Weights of a small transformer language model.
Architecture: LayerNorm before each block, learned positions, biases, tied embeddings.
MLP neurons of a small language model. Each row is named by its layer, matrix (up: input weights; down: output weights) and neuron, and shows model dimensions 48-175. Each number is 200 + 20 x the weight over its row's rms, rounded and kept within 0 to 999.
After each neuron's rows, "fires on" lists the tokens most often at its 100 highest values on Wikipedia text that the model never trained on. A number after a token or word is its count.

L2.up30,177,196,195,229,210,207,165,183,235,214,193,181,195,236,187,190,186,206,210,225,228,175,215,163,181,202,204,218,185,194,217,201,214,192,200,151,177,222,205,196,214,219,200,192,221,219,171,203,225,174,231,206,218,193,202,219,195,169,199,225,221,217,167,219,171,191,163,220,211,174,227,215,217,210,213,186,183,207,199,176,211,203,170,217,199,223,158,199,198,191,206,199,217,174,179,227,202,213,184,210,209,175,181,225,174,185,168,213,189,231,172,165,190,205,205,205,244,199,176,205,189,194,231,232,220,205,230,190
L2.down30,228,188,186,221,230,201,159,206,209,200,197,177,222,208,185,151,184,171,217,175,201,190,176,194,230,212,158,184,196,199,225,200,219,184,194,210,203,235,256,206,229,189,218,160,184,223,226,210,197,240,192,190,237,203,187,234,203,170,214,195,210,182,188,209,199,203,204,146,221,193,195,192,197,205,173,222,220,248,161,192,175,212,204,202,211,190,208,216,202,226,233,191,186,188,217,224,202,196,184,190,204,197,195,209,186,219,166,207,205,218,202,249,191,177,174,198,175,155,206,185,237,198,204,229,205,197,204,221
fires on: "id" 48, "–" 45, "-d" 4

L2.up569,178,195,189,212,222,217,199,180,211,170,190,213,177,183,239,179,182,233,186,170,192,206,162,223,235,207,211,220,232,197,212,205,222,192,193,191,210,205,227,200,222,224,206,184,199,204,208,219,206,170,217,153,173,196,172,179,184,187,207,170,206,239,160,185,173,220,165,227,210,222,220,200,202,189,202,163,210,206,204,219,220,149,212,227,158,203,200,211,199,188,153,202,199,201,211,182,197,197,191,194,211,191,205,182,204,187,202,190,191,240,199,203,216,207,214,191,182,204,181,204,184,175,221,254,196,227,225,230
L2.down569,203,196,158,184,200,193,185,205,215,182,157,220,200,202,219,174,191,184,205,214,165,220,199,170,201,177,203,180,193,228,183,171,194,228,219,185,207,183,219,192,171,186,194,189,194,249,214,214,235,214,162,220,246,184,205,188,195,219,183,203,151,141,175,225,238,203,197,185,218,190,215,232,207,214,187,208,244,201,184,198,197,171,209,171,185,209,219,180,200,187,196,244,198,178,233,203,145,209,188,194,191,186,207,208,200,211,215,223,203,195,206,211,167,188,220,169,201,195,211,208,197,183,221,173,200,186,248,175
fires on: " No" 37, " no" 24, " pay" 8, " Engine" 7, " scoring" 6, " Authority:" 4

L2.up621,199,167,210,172,211,213,241,189,187,183,218,169,200,205,168,221,173,197,194,190,204,199,208,201,220,243,206,191,188,225,167,198,235,203,181,166,219,206,204,178,255,214,181,172,203,187,198,204,200,177,184,226,195,227,223,217,221,208,200,212,231,188,188,204,225,162,206,205,199,183,209,202,178,215,222,222,194,204,133,198,180,234,182,235,190,231,184,184,184,203,176,225,203,226,191,228,243,170,206,217,212,214,209,208,208,216,218,185,220,193,197,203,208,166,210,189,217,206,218,185,165,194,168,201,180,193,199,166
L2.down621,195,195,193,225,210,198,222,201,212,182,182,205,226,208,186,185,205,228,171,236,199,219,196,193,224,177,210,215,190,194,167,212,230,190,219,204,238,171,193,203,189,192,202,218,213,212,208,240,216,225,213,164,176,208,199,225,219,244,227,217,198,191,200,195,202,191,203,178,199,206,203,240,202,224,200,195,171,209,171,206,182,167,184,217,202,194,189,193,181,202,204,202,187,225,225,194,208,185,214,209,189,209,178,207,216,198,216,197,216,216,232,173,193,157,192,188,199,235,217,206,209,145,190,209,154,198,201,198
fires on: "000" 19, " 100" 17, " million" 10, " national" 9, "0,000" 7, " American" 7

L4.up379,205,204,207,221,202,198,213,213,213,189,177,196,188,180,197,218,166,231,212,150,215,242,190,218,219,244,217,215,233,210,217,180,197,219,183,203,200,213,217,157,198,209,229,208,205,212,185,220,187,194,176,181,189,205,213,188,197,215,223,163,192,197,184,203,235,175,197,219,214,202,195,207,193,222,173,224,189,187,212,202,197,185,220,225,203,164,210,231,227,197,157,148,193,207,188,183,206,211,208,201,221,202,166,215,162,172,190,194,206,187,195,225,176,212,233,176,190,173,173,217,202,228,198,216,187,178,241,223
L4.down379,226,199,215,220,220,178,208,220,174,204,223,209,186,210,178,174,222,184,200,209,196,203,208,197,184,189,186,203,185,220,206,202,192,214,224,191,155,189,202,185,191,199,221,180,172,217,190,179,203,205,162,213,173,204,191,169,166,190,207,137,187,189,211,216,179,166,203,214,225,235,190,196,183,202,211,209,208,215,204,178,226,206,224,192,218,190,189,182,201,171,204,214,185,199,213,177,204,222,204,243,198,186,200,197,208,233,227,235,211,169,180,215,199,233,255,180,198,173,166,253,225,182,189,178,191,211,227,224
fires on: "qu" 18, " No" 17, "j" 11, " no" 8, " j" 6, " der" 5

L2.up51,198,172,202,221,218,212,191,181,229,206,180,205,178,231,216,190,211,193,221,178,229,187,220,198,236,199,207,215,210,200,216,185,214,184,203,174,187,210,186,204,207,193,229,215,202,231,217,191,219,183,209,182,223,218,199,233,207,217,186,215,206,202,193,193,198,182,187,185,196,191,227,187,225,205,136,200,225,168,166,157,200,216,164,216,204,222,211,192,222,209,192,189,179,197,200,186,194,238,172,195,219,171,197,162,168,207,186,219,229,184,186,195,193,246,185,157,233,202,187,206,238,205,201,234,206,174,185,232
L2.down51,179,186,193,205,229,234,176,229,213,206,201,166,192,210,163,180,181,191,235,187,235,205,188,194,202,197,194,216,209,206,237,198,231,202,208,170,166,219,207,186,203,199,210,162,186,220,215,188,214,239,227,214,203,206,184,185,191,183,152,181,214,210,216,175,213,172,213,188,207,204,218,184,182,214,179,229,211,226,137,157,198,216,179,201,228,198,204,214,210,197,171,204,186,203,177,204,196,198,191,187,241,192,187,194,219,214,190,194,236,199,220,194,179,204,215,193,187,172,195,187,199,191,208,186,190,197,223,253
fires on: "–" 49, "/" 41, " un" 8

L3.up581,215,193,196,212,194,188,223,220,221,190,184,187,187,212,197,196,199,181,195,178,148,187,194,196,190,168,173,220,170,193,195,184,225,197,210,192,209,212,169,186,201,219,202,209,181,194,173,192,189,247,202,149,196,195,210,209,218,172,179,205,199,224,213,227,222,186,208,208,209,212,208,199,198,210,214,188,205,187,195,190,231,240,179,235,211,201,201,199,203,213,173,204,163,216,208,220,200,185,233,195,173,196,177,215,190,197,228,203,170,199,205,224,182,221,207,233,191,184,157,231,191,214,194,182,190,200,210,228
L3.down581,203,191,172,227,231,210,175,236,222,218,125,191,183,191,206,198,194,205,190,193,192,181,205,176,216,208,276,215,180,196,229,195,248,178,215,201,226,186,214,171,219,193,230,219,186,185,192,184,192,175,202,196,201,171,235,195,202,191,159,185,191,196,192,187,237,204,187,247,213,197,200,209,230,189,175,192,187,229,196,230,192,194,196,180,227,198,196,217,189,186,205,221,211,203,179,214,201,196,216,221,187,210,225,199,203,217,194,188,188,211,218,202,195,197,215,192,224,208,206,216,169,227,186,163,179,215,213,199
fires on: " her" 71, " their" 26

L2.up285,244,208,187,192,178,204,170,191,203,234,196,178,176,204,216,198,174,182,192,216,176,218,212,198,198,234,195,220,243,227,221,215,217,188,188,190,178,213,232,179,219,224,182,166,176,209,184,214,169,205,180,177,205,221,192,202,205,192,212,219,214,199,197,227,179,222,199,212,228,185,184,151,228,138,180,226,184,199,185,225,204,219,209,186,233,213,190,202,170,223,198,220,203,184,200,204,182,231,183,226,200,179,202,240,196,221,202,208,192,230,188,202,210,198,190,187,193,214,212,163,189,202,218,178,200,206,179,226
L2.down285,210,207,189,157,201,251,225,172,212,210,187,176,200,178,170,184,207,205,194,210,230,213,242,197,179,201,178,203,209,200,232,188,176,216,252,191,189,207,189,229,190,207,190,213,188,193,219,208,171,211,195,220,182,203,175,217,219,203,229,213,201,192,191,206,215,188,200,161,167,203,154,204,231,203,192,190,164,188,199,206,215,232,194,185,178,201,181,215,201,190,216,194,221,196,228,216,208,203,195,198,168,196,167,244,192,209,162,186,225,248,205,198,169,203,206,178,201,199,184,171,163,218,211,178,196,205,193,209
fires on: "-b" 22, " (" 17, " (B" 14, " (f" 10, " (s" 8, " reb" 4

L2.up201,194,192,230,180,198,162,191,218,208,202,216,176,175,161,188,203,190,195,191,174,216,216,206,201,194,212,242,179,201,204,214,221,187,212,205,145,186,214,216,174,224,202,197,203,186,227,217,241,191,223,199,208,202,204,200,218,193,204,194,202,247,197,153,204,223,214,213,204,213,218,201,201,193,220,228,222,182,199,191,204,186,202,202,221,198,227,175,195,191,194,188,203,207,235,202,218,201,175,235,203,212,178,193,206,196,216,160,218,209,213,213,218,230,166,190,195,180,219,220,183,210,218,206,213,189,197,194,174
L2.down201,207,200,192,223,179,177,204,215,191,214,245,221,186,189,214,218,230,201,191,229,220,219,220,219,204,191,176,186,251,240,197,179,187,212,219,164,170,210,193,231,181,162,186,191,200,215,204,217,226,195,192,207,196,214,184,183,200,207,177,177,212,214,229,171,153,186,226,200,235,180,197,214,214,202,199,217,169,233,181,230,189,204,204,240,216,200,161,194,188,201,177,194,215,220,211,203,227,209,172,225,202,182,190,199,182,175,183,180,228,186,248,175,202,172,184,212,184,199,181,211,181,228,192,195,187,207,208,229
fires on: " when" 25, "When" 9, " million" 8, ",000" 8

L3.up653,226,214,175,199,208,231,211,193,208,171,169,160,187,173,211,192,214,215,192,196,190,247,245,189,192,232,202,194,209,213,186,231,223,188,200,195,213,191,184,218,216,195,202,195,199,222,160,174,186,216,199,217,170,174,202,160,198,197,234,206,196,209,209,218,196,175,194,211,220,199,200,194,205,197,208,212,217,211,187,192,201,200,176,238,221,179,205,208,185,214,227,199,196,221,220,219,166,214,170,184,212,222,184,193,217,198,163,212,184,228,222,191,220,224,212,246,186,214,178,163,216,184,211,200,219,219,167,226
L3.down653,179,188,152,197,160,218,206,191,189,219,177,206,180,202,194,176,220,236,213,228,210,192,217,209,203,210,186,180,218,179,199,242,215,174,221,165,210,202,190,197,228,234,206,200,183,186,210,194,221,221,176,216,190,209,195,201,213,199,218,194,184,201,185,202,193,190,183,211,213,172,223,202,192,208,214,209,249,240,178,180,205,207,175,190,219,201,235,191,185,188,185,235,162,233,201,224,196,186,184,205,213,200,209,165,211,160,199,214,231,191,190,210,189,192,210,249,208,202,165,209,204,213,182,203,183,213,166,169
fires on: " pro" 30, " $" 17, "[" 12, " o" 10, " Ex" 7, " [" 6

L2.up622,213,205,213,194,207,158,210,217,169,238,180,220,207,191,203,190,217,169,215,179,179,198,195,202,176,181,193,220,175,189,214,221,201,197,206,137,235,216,189,221,226,232,200,185,214,204,219,196,215,207,224,189,198,185,192,209,236,202,199,183,202,186,196,213,215,189,212,196,207,214,212,198,197,213,206,185,194,234,169,222,204,203,182,210,201,209,170,223,165,221,211,233,214,227,206,253,207,182,203,233,187,239,192,246,191,199,224,224,211,229,206,197,201,187,200,199,196,200,194,182,173,140,244,211,183,194,187,201
L2.down622,205,173,179,191,186,197,241,187,208,205,183,154,194,222,234,192,222,234,190,206,177,212,188,202,216,202,205,207,191,182,185,213,234,211,168,180,200,203,209,207,200,177,219,224,221,231,230,204,189,229,175,201,227,217,213,187,212,220,228,215,189,177,181,190,206,199,190,213,229,188,243,216,229,187,193,225,161,217,188,235,184,208,224,223,211,264,171,184,196,184,217,203,192,183,226,216,206,142,178,232,206,205,185,207,183,220,174,203,188,201,189,176,195,210,220,165,185,209,222,214,170,203,187,219,172,228,185,219
fires on: "000" 35, ",000" 15, "00" 14, "500" 7, "200" 7, "0,000" 7

L3.up56,205,231,212,212,191,217,191,162,206,219,221,193,157,236,206,204,202,208,202,173,172,192,171,207,169,221,180,226,166,234,208,192,231,193,181,199,204,209,214,203,186,222,196,184,194,197,192,190,178,228,175,199,206,179,215,193,209,160,144,205,221,200,180,204,215,211,193,210,199,240,230,211,241,219,197,193,192,183,197,178,175,194,186,240,217,192,190,197,225,207,189,186,177,215,244,198,208,208,193,194,164,203,198,180,178,174,170,185,176,195,158,207,216,215,199,191,210,212,208,186,229,178,178,204,204,150,181,215
L3.down56,202,189,212,185,249,164,214,206,186,186,185,212,207,183,170,181,171,213,187,203,181,169,205,194,177,180,216,202,178,265,190,199,211,210,199,204,225,235,187,212,192,225,194,204,193,169,202,196,163,218,192,221,221,188,185,186,214,184,167,207,203,206,177,214,224,194,222,187,196,226,224,219,212,177,198,209,183,184,177,211,205,187,220,224,205,151,192,255,198,199,203,217,197,244,173,182,191,211,184,210,156,196,184,216,208,239,165,196,186,188,160,185,223,213,214,205,222,194,185,178,211,216,214,235,208,220,190,189
fires on: "'s" 42, "s'" 11, " their" 9, " women's" 5, "'" 5, "en's" 4

L2.up113,212,160,218,206,204,194,216,216,215,227,180,164,211,194,201,186,177,209,186,201,150,181,203,190,195,200,176,227,173,187,218,184,213,179,200,161,192,244,186,202,219,200,194,189,223,216,235,195,198,230,201,221,196,179,237,232,198,191,209,194,217,188,204,196,219,183,171,193,216,201,219,209,179,181,211,167,196,180,204,179,223,216,219,240,231,214,209,187,191,192,186,204,202,252,180,233,218,158,217,206,182,231,180,186,242,177,202,216,216,188,170,211,209,159,227,213,213,189,216,212,182,179,219,236,193,189,216,199
L2.down113,222,181,208,187,215,183,195,210,208,212,217,186,183,192,198,202,199,186,190,180,165,222,209,199,250,175,221,240,223,225,210,169,199,172,190,159,207,230,210,229,188,192,193,191,206,190,207,203,213,226,193,194,197,179,203,235,213,200,188,193,173,200,181,207,209,194,171,194,208,169,230,223,202,210,203,204,181,182,188,222,201,215,194,216,219,247,155,191,163,222,188,204,232,179,191,189,212,162,220,223,202,196,191,212,204,191,171,210,184,207,189,175,213,212,180,193,171,184,176,252,181,193,176,222,173,194,185,196
fires on: "000" 31, ",000" 15, " 200" 11, " million" 10, "0,000" 7, "500" 7

L2.up639,171,206,163,170,224,191,215,190,193,189,195,206,161,207,200,158,209,178,189,218,228,206,197,197,179,211,181,209,218,199,179,170,224,215,189,212,176,201,192,214,178,197,240,181,181,201,195,219,216,206,257,206,179,205,191,233,205,210,210,215,234,174,220,209,171,192,222,182,210,225,214,207,218,185,159,180,232,193,205,207,176,231,211,193,226,201,215,249,185,207,209,184,232,187,163,172,167,183,158,203,239,189,190,193,193,198,186,225,210,206,196,208,208,189,174,174,211,194,204,188,214,211,178,205,223,237,229,213
L2.down639,204,219,154,201,217,178,196,193,202,202,194,166,165,202,164,209,210,177,209,196,207,176,202,209,212,218,162,192,170,195,216,197,171,194,208,196,217,215,214,193,189,193,222,183,172,220,223,214,177,209,201,187,206,228,195,231,177,172,182,196,227,213,259,196,211,193,202,199,169,222,214,173,200,227,199,229,226,240,153,187,206,227,168,196,210,215,181,203,196,256,204,214,244,213,207,221,173,167,207,202,181,170,174,194,170,221,179,174,220,199,200,179,208,211,209,205,196,213,204,195,195,210,224,182,220,185,197,252
fires on: "–" 47, " Mc" 21, " Abd" 10, " °" 7, " d'" 6

L4.up414,194,191,217,194,190,238,199,165,224,211,204,173,199,175,232,216,176,200,213,203,158,205,215,191,141,211,181,215,190,180,174,239,195,219,219,209,169,192,200,167,185,200,221,207,216,188,201,205,213,206,204,236,185,189,181,175,174,183,202,159,192,223,191,177,194,213,213,185,216,225,174,212,227,216,211,194,223,184,198,159,206,218,257,194,180,206,202,194,207,219,260,211,218,199,191,226,191,175,226,206,230,221,173,211,209,207,192,194,191,177,195,198,189,210,220,222,173,176,216,189,207,200,197,188,209,207,198,231
L4.down414,200,175,206,183,212,219,216,176,194,173,213,182,187,209,190,183,247,178,205,230,190,197,205,193,190,192,214,204,196,199,153,183,168,178,231,208,211,221,202,181,200,219,210,226,173,200,206,201,221,219,223,191,177,198,190,220,222,184,183,203,221,222,201,222,192,226,243,242,228,200,175,198,224,210,194,175,210,210,219,193,226,206,200,192,203,198,170,154,185,205,208,198,216,231,185,198,174,177,224,205,189,198,177,181,193,200,217,173,179,191,208,218,176,196,192,190,194,215,188,226,207,230,194,201,174,195,197,221
fires on: " from" 18, " at" 17, " with" 15, " to" 15, " by" 8, " the" 7

L3.up424,201,206,176,200,206,197,183,197,248,177,221,179,194,195,200,164,195,207,217,197,214,191,196,200,228,158,217,197,210,161,219,194,191,211,188,179,182,219,193,222,237,226,238,225,216,210,189,214,215,208,203,166,190,229,214,216,207,214,197,183,199,213,159,179,187,180,204,209,214,186,181,199,214,213,173,177,189,227,189,188,232,220,198,193,208,193,195,187,206,196,218,200,213,146,191,200,202,192,188,212,204,166,211,221,185,209,154,227,177,180,180,216,203,221,163,182,168,212,193,175,217,182,219,194,234,219,184,177
L3.down424,238,181,171,215,224,212,187,198,182,190,192,170,214,209,189,150,193,218,201,190,204,167,192,194,224,219,201,202,177,209,201,200,211,181,158,220,166,227,243,184,218,155,218,208,195,227,189,216,192,212,176,203,236,214,178,196,187,162,220,177,194,197,201,196,218,217,198,182,224,163,201,164,199,196,225,200,192,195,201,218,205,207,227,240,217,189,184,172,181,176,172,212,238,214,191,188,207,199,183,184,185,219,210,207,173,237,176,214,197,209,178,216,188,184,191,193,207,205,200,155,185,227,173,226,200,226,216,205
fires on: "ra" 52, "id" 14, "ru" 11, "ids" 5, " or" 4

L4.up476,205,208,184,219,227,187,201,177,221,233,164,176,185,211,224,173,189,227,207,223,155,192,165,181,194,201,200,206,208,244,223,185,183,201,226,198,209,203,178,199,203,195,223,200,236,222,209,178,216,195,207,219,164,203,214,202,201,154,154,184,186,223,162,173,200,200,192,218,200,252,199,217,174,192,180,203,209,159,248,175,218,218,198,201,189,220,215,210,231,214,183,206,204,210,211,201,169,198,196,198,195,199,208,221,203,222,161,201,157,175,171,209,203,189,178,204,227,168,197,216,223,207,175,181,210,205,217,208
L4.down476,206,194,184,175,241,199,204,172,177,204,188,231,199,212,177,200,215,209,189,229,166,198,182,209,206,215,227,203,189,196,201,191,191,179,208,212,214,226,208,214,208,181,185,206,232,210,202,194,192,212,165,179,211,173,171,209,194,184,165,210,180,197,187,165,242,208,164,183,203,205,211,229,190,203,172,164,207,185,199,211,204,206,192,181,210,211,205,214,214,174,215,242,189,181,198,272,189,184,181,200,248,177,206,184,195,224,186,178,228,210,226,219,223,201,185,206,191,194,217,226,197,254,167,201,200,211,202,202
fires on: " he" 27, " she" 26, " She" 11, " Z" 8, " they" 8, " her" 7

L2.up32,239,217,186,198,173,213,184,199,213,221,201,213,151,207,202,202,154,192,192,178,213,215,210,206,211,236,216,179,181,227,189,219,225,208,184,176,172,232,233,170,210,206,208,225,181,189,190,208,207,195,192,196,195,223,197,156,187,209,174,215,190,194,186,168,151,190,217,211,206,164,219,201,231,217,213,202,186,203,195,208,226,198,221,209,189,208,209,182,226,223,187,164,167,198,203,209,211,185,224,172,202,185,221,179,173,230,201,165,167,205,170,185,214,189,186,200,214,208,218,195,181,233,225,229,239,160,183,182
L2.down32,204,217,168,207,192,214,181,189,194,222,227,170,187,181,197,163,181,186,204,219,193,209,196,199,195,189,202,219,222,174,219,179,242,190,166,139,214,192,197,241,180,190,216,204,213,184,199,240,215,188,185,211,178,204,215,235,204,166,209,223,189,225,191,185,172,195,202,197,214,205,174,215,164,190,195,188,227,209,225,206,212,171,214,215,191,217,212,190,224,203,186,201,198,217,208,185,184,216,202,201,212,176,199,205,181,226,219,208,160,224,198,223,180,190,182,208,187,182,202,224,210,200,237,255,200,221,206,155
fires on: " University" 17, " (born" 14, " life" 9, " degree" 9, "orn" 6, " born" 5

L2.up538,205,185,200,218,179,200,204,206,235,209,194,174,188,165,233,228,192,201,196,227,194,159,178,194,193,210,154,189,209,207,211,243,211,162,176,170,177,192,203,173,252,211,180,228,198,210,205,199,224,193,204,195,215,210,200,181,175,176,199,209,238,202,201,185,190,198,197,212,196,175,221,232,239,178,193,182,203,235,160,187,176,193,193,184,215,201,182,224,179,197,179,152,192,227,216,219,212,198,218,201,184,203,181,235,203,214,195,227,216,204,208,200,171,235,185,200,225,214,212,202,196,208,214,187,211,205,192,211
L2.down538,214,177,227,170,172,238,216,202,188,201,199,182,169,169,199,252,184,201,225,224,196,164,197,222,189,220,157,187,209,208,198,217,197,171,214,239,211,195,178,212,202,225,224,204,214,161,198,176,196,185,214,205,206,219,174,166,208,197,189,233,225,170,186,225,172,172,213,179,190,164,221,203,199,191,211,215,186,231,184,203,204,195,206,220,199,176,195,207,190,185,223,189,204,205,177,221,180,205,203,245,174,217,157,232,201,205,207,181,187,212,197,188,174,201,223,199,214,221,199,196,171,188,190,199,210,214,244,168
fires on: "-c" 16, "-f" 15, "-d" 15, " (f" 10, " (s" 7, "-st" 6

L4.up617,197,193,167,196,178,201,218,213,197,209,217,195,217,183,188,204,204,223,177,187,225,168,246,221,193,187,191,185,197,250,209,179,213,191,188,199,182,172,180,206,223,218,194,222,230,184,202,208,220,196,189,202,163,205,221,194,233,181,228,213,221,169,165,242,185,202,191,178,192,163,194,208,178,229,220,194,221,200,184,184,211,221,193,172,246,204,203,214,203,209,212,175,215,174,197,177,204,218,207,197,227,201,246,193,199,212,216,228,184,202,179,172,217,220,190,190,200,201,215,201,170,183,172,185,226,190,172,193
L4.down617,210,209,188,178,198,175,215,211,221,216,183,174,248,209,205,202,182,228,203,195,189,213,239,239,166,153,199,175,188,193,208,171,174,176,195,199,205,177,162,209,220,214,173,162,196,189,182,231,217,210,200,213,160,189,193,217,233,191,186,181,202,200,185,172,187,200,228,173,238,210,221,205,202,225,226,196,211,198,213,214,200,210,192,206,219,188,212,265,197,208,203,243,200,195,167,250,208,190,200,209,201,172,214,206,199,202,161,218,182,212,176,180,212,187,193,191,194,192,229,224,172,229,203,227,206,208,202,191
fires on: " World" 14, " Star" 12, " Mat" 10, " Cat" 7, " am" 6, " mat" 6

L13.up273,196,228,189,162,207,187,201,207,185,230,203,182,199,197,196,196,203,216,186,198,204,203,185,193,225,190,206,183,199,218,209,204,216,201,167,171,215,218,199,197,214,250,236,208,195,183,171,170,207,235,204,179,219,230,230,175,215,234,231,182,193,203,188,222,175,179,248,220,155,229,191,169,223,235,186,223,199,216,207,198,160,173,197,201,205,194,204,205,193,170,198,175,195,174,203,187,192,222,234,165,203,211,196,225,202,190,191,186,169,195,216,213,207,202,192,168,233,186,177,191,211,194,190,200,177,168,214,214
L13.down273,220,243,188,218,212,189,244,195,198,231,220,182,194,204,221,210,195,181,235,202,197,212,247,189,202,207,198,195,177,220,190,187,175,212,213,241,223,254,187,199,198,207,172,184,228,227,200,225,191,194,196,196,214,174,223,207,210,240,272,214,205,169,231,173,214,191,214,180,237,193,193,230,235,206,171,194,182,151,186,171,213,220,200,174,187,214,189,224,177,202,199,200,199,226,183,192,237,187,227,199,180,167,169,191,187,173,180,187,182,202,200,208,189,181,205,206,213,175,203,210,207,208,214,193,226,183,206,198
fires on: " |" 28, "-" 21, " on" 14, " –" 4, "On" 4, "|" 4

L2.up88,220,218,214,174,182,196,194,196,208,229,218,194,200,210,185,163,195,203,203,210,167,189,192,232,178,198,170,206,185,184,211,173,209,212,177,212,208,183,201,200,200,222,211,184,208,204,209,242,194,206,210,207,196,204,205,238,223,188,195,217,238,191,180,179,194,180,207,193,198,177,208,191,181,203,196,190,198,216,193,194,190,216,166,231,209,206,201,197,170,198,252,217,179,189,199,187,158,216,178,189,174,174,197,191,179,231,236,230,192,216,209,170,198,231,203,210,190,209,246,201,188,169,187,166,215,162,192,168
L2.down88,204,184,175,195,194,194,184,204,190,208,194,202,237,193,192,150,208,186,215,201,217,183,228,232,211,192,185,221,202,190,182,200,238,205,205,207,188,174,199,213,229,215,188,185,211,207,200,257,158,214,203,212,183,173,192,214,214,236,214,202,197,218,209,242,179,231,200,218,200,223,178,179,175,212,230,183,192,185,185,198,210,206,206,205,204,187,208,240,209,182,241,205,231,212,208,173,193,198,185,205,172,190,178,199,231,209,214,210,203,194,151,172,213,198,214,171,166,160,209,227,198,184,214,213,202,182,194,198
fires on: " World" 27, " leg" 10, " Civil" 9, " cat" 7, " Cat" 7, " Leg" 6

L3.up377,219,213,214,207,163,228,226,215,210,185,207,195,216,221,213,181,176,184,189,177,165,174,195,208,237,210,176,204,208,211,205,211,206,200,213,179,179,206,227,172,222,226,154,216,164,203,171,219,200,202,178,211,206,228,204,200,170,163,179,203,174,211,207,202,202,158,189,193,230,203,204,187,217,210,194,216,167,189,183,200,204,209,196,232,167,191,217,195,197,182,189,181,180,192,247,194,169,190,209,192,235,199,211,174,228,208,199,214,181,176,180,207,177,221,209,215,222,208,212,158,221,198,215,236,231,200,218,218
L3.down377,223,185,197,206,199,217,187,223,203,224,236,165,172,162,180,176,172,173,155,188,194,238,227,189,166,176,178,216,198,195,190,200,203,186,188,187,196,169,238,211,187,211,187,223,203,208,197,235,199,205,201,201,217,166,205,201,196,190,242,233,190,208,177,192,205,188,197,193,241,165,205,202,211,210,224,201,203,213,176,214,188,198,212,227,197,211,219,204,209,203,181,222,187,190,178,197,169,199,229,157,163,211,182,215,197,211,197,185,172,182,194,224,215,185,205,196,197,235,196,187,239,219,221,245,231,181,219,205
fires on: "|" 30, " (born" 15, " born" 13, " medal" 7, "orn" 4

L3.up659,222,217,212,185,203,185,216,203,188,181,175,183,172,198,210,190,236,190,227,205,245,186,186,186,219,207,201,233,202,200,187,252,199,202,191,206,231,202,198,153,212,236,222,211,177,232,196,172,186,192,226,245,228,189,208,198,204,186,229,206,209,199,194,215,198,194,219,174,189,220,195,220,214,175,231,184,217,230,193,225,160,199,199,171,171,218,185,224,145,199,174,171,196,226,186,226,196,184,190,207,192,207,169,219,213,198,194,176,218,217,199,213,201,189,215,222,199,200,200,191,209,215,186,188,146,194,177,221
L3.down659,158,229,227,210,180,200,199,190,216,220,199,203,195,209,208,175,216,200,216,205,209,227,217,235,200,191,162,201,218,180,193,201,180,192,215,221,190,216,165,189,180,219,196,203,211,195,199,204,200,192,189,221,232,164,210,222,178,206,212,199,203,198,206,228,206,189,201,221,151,177,195,220,192,194,181,213,233,200,228,195,216,224,205,202,211,150,219,195,167,188,224,200,194,188,195,202,187,215,153,206,208,218,177,142,193,208,198,204,218,190,237,179,195,181,241,223,204,201,207,216,205,214,180,188,167,216,174,171
fires on: " [" 22, " Bro" 16, "[" 12, "(" 11, " (un" 9

L6.up276,198,223,199,202,217,161,210,205,189,225,207,208,185,178,241,196,189,189,182,217,235,214,212,196,204,208,196,217,218,213,193,191,215,216,192,198,219,188,240,185,205,212,210,209,183,191,189,191,236,192,209,180,257,225,219,174,214,209,207,201,187,217,172,199,172,208,189,212,185,222,214,190,189,217,202,174,199,199,179,193,179,238,173,203,204,219,222,181,199,181,193,183,249,185,179,204,181,212,207,218,157,202,195,167,171,233,175,177,173,184,176,200,179,190,192,198,226,220,201,208,221,196,233,183,200,178,228,171
L6.down276,189,200,217,213,169,229,213,201,186,200,223,193,204,238,187,171,248,205,222,184,225,183,195,212,199,160,176,223,175,202,236,203,228,209,201,208,179,199,200,216,210,179,195,163,167,242,218,194,214,233,223,190,226,200,203,224,191,149,211,172,176,226,174,204,185,202,194,181,194,180,193,222,226,158,181,203,194,187,211,159,182,183,219,193,200,206,201,221,194,240,216,199,217,205,196,238,222,174,198,203,205,189,217,210,186,176,187,226,201,202,199,215,185,203,194,207,185,197,227,185,194,197,187,208,223,199,187,226
fires on: "d" 24, "id" 20, "ud" 16, " in" 6, " of" 5, "ort" 4

L4.up672,193,199,200,210,178,220,236,190,212,241,212,150,214,199,197,194,172,195,177,221,190,224,184,173,161,206,191,227,200,216,179,223,161,195,224,201,190,200,251,166,236,234,209,201,192,206,187,222,229,194,182,176,167,203,200,198,198,195,190,198,210,169,204,199,211,205,193,198,222,220,225,188,202,201,211,202,201,175,208,179,207,222,238,202,184,227,218,174,213,212,231,191,200,197,202,190,198,230,178,185,207,213,176,187,240,211,235,191,216,175,172,196,189,224,242,193,203,233,206,188,185,194,189,223,201,204,212,191
L4.down672,185,175,220,212,214,199,214,198,202,192,199,187,208,220,213,216,227,201,232,208,192,180,166,206,176,188,212,211,192,208,196,222,179,215,197,223,174,149,214,161,212,191,228,193,192,199,207,246,210,199,200,192,186,216,202,221,194,162,175,208,219,214,207,184,197,192,193,207,204,184,217,207,175,182,219,182,230,193,216,209,218,224,197,170,176,202,169,209,189,190,187,233,182,200,179,213,200,218,209,179,188,223,195,182,233,199,193,216,204,208,196,229,184,197,215,222,171,230,223,232,194,211,182,161,202,164,177,222
fires on: " by" 51, "=" 7, " as" 7, " for" 7, " with" 5